From a checkpoint of a small transformer trained on Wikipedia.
Size: 11 layers, width 384, 3 heads of 128, MLP 1536 tanh GELU, vocabulary 2048.
Architecture: LayerNorm before each block, no biases in attention or MLP, tied embeddings, attention and MLP in parallel.
Training: a variant of Muon for these matrices, 900M tokens, 6865 steps.
MLP neurons of a small language model. Each row is named by its layer, matrix (up: input weights) and neuron, and shows model dimensions 0-191. Each number is 500 + 40 x the weight over its row's rms, rounded and kept within 0 to 999. Numbers have three digits each.
Before each neuron's rows, "fires on" lists the tokens most often at its 100 highest values on Wikipedia text that the model never trained on. A number after a token or word is its count.

fires on: "ult" 22, "ot" 14, "ttle" 11, "th" 8, "est" 5, "by" 5
L3.up769:516507441437452458491511498568526445503523474534521504504476501453505537515539563462523512497494502510542504489554590514469534485525508454502511491456506505559440546427534476538507496519468473536452471492529565504566525523544476525622440551472480498498521539462527516466511558505449423455512422542479536547511503516550524455561459453497567543468543523582527417570489499506479533470437560468549516524532533460533495486489523482538544462499480527482509495487572541409503466479494582500532518467553486470488500465526464459474479458494508473499556460420573507493525544575537468490

fires on: "s" 61, "il" 21, "com" 4
L5.up437:467505480530492509538572513485470514570519519537486516547436526513562509381548542467463488562498512564500505530446545508489475461517549505472579444463448424537555491555561572490477464577479498505495507528566500485590501509467502529515510509535463551434536482512522565556554511552558514463503544501501460530494572431523460527530426531563448524419504515575491426559507498508496475504488494566497457567523550514547523525517529561591555479503462443435519452510449496509449465512452519509522407524548488490517439518517579453451484480497419507531474541505488531555471471498484431546

fires on: " and" 20, "et" 11, "land" 10, " on" 6, "A" 5, "me" 5
L3.up705:511604486479549520460463465552488490516478486544446513466461517469486472456525495513586427564494443459538558505459502497521524552553502534460519515543441560552532428423524509510474574501476500520541558509572531634543470488414548491525506452496548539485541583522488539504509501450465455465542475498533524530476493491481557541538505517554501470462539508487596511449511510546485462533446453494487555479485516482500465498524496573586545508545512547490418501540500511526525450474488514507549500518473459429484530459470521512493477520526410427505549478510491462426530505513488555476

fires on: "est" 13, "min" 12, "s" 11, "x" 10, "vision" 9, "ult" 8
L4.up909:494498475441530518473508470488552463573496442519424529479543542449532557512545520444424496516460543504518554490522440486443569502489484410528448491517478513587485421529454512514573471463444519522443491478491443539562523518515511464517528523464454502481493550493510561571478544442514514509560471525512563497534566480475529504478515438509456514493542485497459515505565537472422484493479480499597459459532581458552571550454566564586554476474489476393531457459532582490409513483437496489470532471488443512513457472506356508465540473493459531495473511520565510545465459467548480425

fires on: "ru" 15, "ite" 9, "or" 8, "pr" 7, "p" 6, "il" 6
L4.up1392:512532438539529425513508502550492480494499558479501474522473442461498470478518485501428446465482551530542496581523468498523458471513522487510457509482505500490465542460513486466499572459504493572494495436465519494535567478530499515390491558558410482469496521559462504498479517495484546501488592605498541549432508459518517449483455513448456488456442458491510482502500555517504443496450493471466461504493498496459531491548568533565520466424479487519463511466441478453528526574500527528477534496461496482496557483467509514495505496493572452533521446536558440510450508581533518539

fires on: "s" 29, "as" 21, "ma" 6, "o" 6, "y" 6, "á" 4
L3.up538:505508559563553539497511509521470559491494497505491481486530526487545454518492491475518504502482471493486449497487477544511483492482521475502513492401568494508491475448551444500506560520491520411465478478548514463471568515499444488523482379476387454448494479453507421480481456564407475517439455458494505499422524507506476486531486513497478526475541480521539456511430521469467503472527469556484541565502423523558529510525544563552516471491550515567515560517444499495500575517523500445416443539485565514502574552439445478496440477530525549445441489561489553431524530468459600547

fires on: "k" 20, "n" 13, "y" 8, "th" 6, "al" 6
L4.up521:557537493466511549466472474460561443484505469471480441549523484491533520501468468500449483547534401414549502482530480484582488485456502431454516609583486526574541485542411518486540542499435501527542482531530484434505456491497550535548481529523564468495482487468496507457461527551466507508483416479522499434435440502511510507521482568474538443476480524483495519538460490480486516500469479524469554496527505478557405529456463489516537523446531588485596596496428461479444523571413501524495463471556499512501492586554503491512504557522521536498588444497529476470372570465466472419

fires on: "s" 25, "o" 14, "ti" 8, "to" 8, "y" 5
L4.up256:494542445526501530530523478538525482459544554458579472499522451484541508541475430478532504522518508547467532482463596543550489435468441523502538482492555528517471508459514388492495506495530434410490454543477472436597499525528489573550502407484475497435502532464450519520562461501494487521509527499543477482527525542553514470519467544528494498523521466506504437460435518441520565477522517495499491551598534504431456516408508543490516516488483573519505530458489589569528481536569503406440538529515589562548546445500520505447469530473493470428514468512464492455445472401457558458

fires on: "u" 40, "r" 16, "or" 13, "ir" 5, "il" 4
L5.up122:516532481457515489572535512492570523510541465572467475467482515512463482535541504458532510494467509507464520513491485520448427478540554465498535551475468425519464543543492517526501567542549540553454501596485507454466488518487537520490488483417503492537510470507494534527529510554456466441507459531497533372501534544528493445479481489553548462550517477436526460477464479526409518517463507516444477458386546513506449444519555559508472528540519490473511446559524525448440509500505559547427512520526493559497463522460513503478519429555513425521486570528453491470534562510519434497

fires on: "al" 20, "ver" 9, "or" 9, " and" 7, "il" 7
L3.up148:487449474470532402511498479522507546430426490511525445553436510516507478391521498478467562513491506534510566462495457488478508500571497496536509469524502429565504510486516540471555518470484503535490522530434580448480471421516499420475447550546461490445472487477490551476496534511497470517408505535516422485487464529449529480440527433467490552520482530504490494449455516476488512547474452424447516498558483530504498521512545499519515468454440511434444413463478545502449541512518499463533493537480432411553514509508527517552512514474447547506571491589522494506462518493483537555

fires on: "s" 24, "il" 19, "u" 12, "va" 8, "lo" 8, "rm" 7
L3.up1372:542505577460536537568535490471511481563481508508454509550511494516489546480522439430444526463532472511482518489519505508506440467529546453464555470476512517540523474511562513525556533550510508556471539467467504444552468475502500492562491498500491528516474467524468524598480512549574556452532518422504470472462547477466430564529476538520525493519519518496482459570512510460467530528500568495562484458489526532421457527464470576486501475493550446423480496523585497507480458523505543570489595458440516535546522514571540480496483484563517429446492557468549502522486567475508512554

fires on: " and" 12, " in" 12, " to" 9, " on" 7, "al" 6, " at" 6
L7.up429:530512477548554546416490495526539492484555517519464536482567489490525472528467508525567446510512497536493514527513460525535513526543493429505524478526461503478487437505560453487485564539450477445511575517465488537487490486485572552518459511555530535505561511556480474533496495461541506577543573555506461520444508547506573510579495483454573491547531430429509482519430458480457493453521537475384510465527585578507429509483490484484568563525426427573474489520439450592515461503503535411499513511535594416516560534486482514461450504534527510515499530508553429504479482513445468512

fires on: " lo" 31, " Lo" 21, " Ro" 21, " I" 6, " Jo" 6
L7.up761:461582531495456458510508492553442535504459524557462441491483438446554504563430540480481505517553523511461496457504538532500547537539503497511522501556450439610557517573447480502416460431453509444533524435556479521581461473502490536590492558535557443470484508505549490483466540470501563491501523491522509510483595521532549520466495438519516525520537497512451417462472499480477526555538501540453564514478512511488481507459519510489536554540453456446533457485460418553544400484497536466413518417480469499497504483534427479484554491482496487514428447496525499509526484466408465524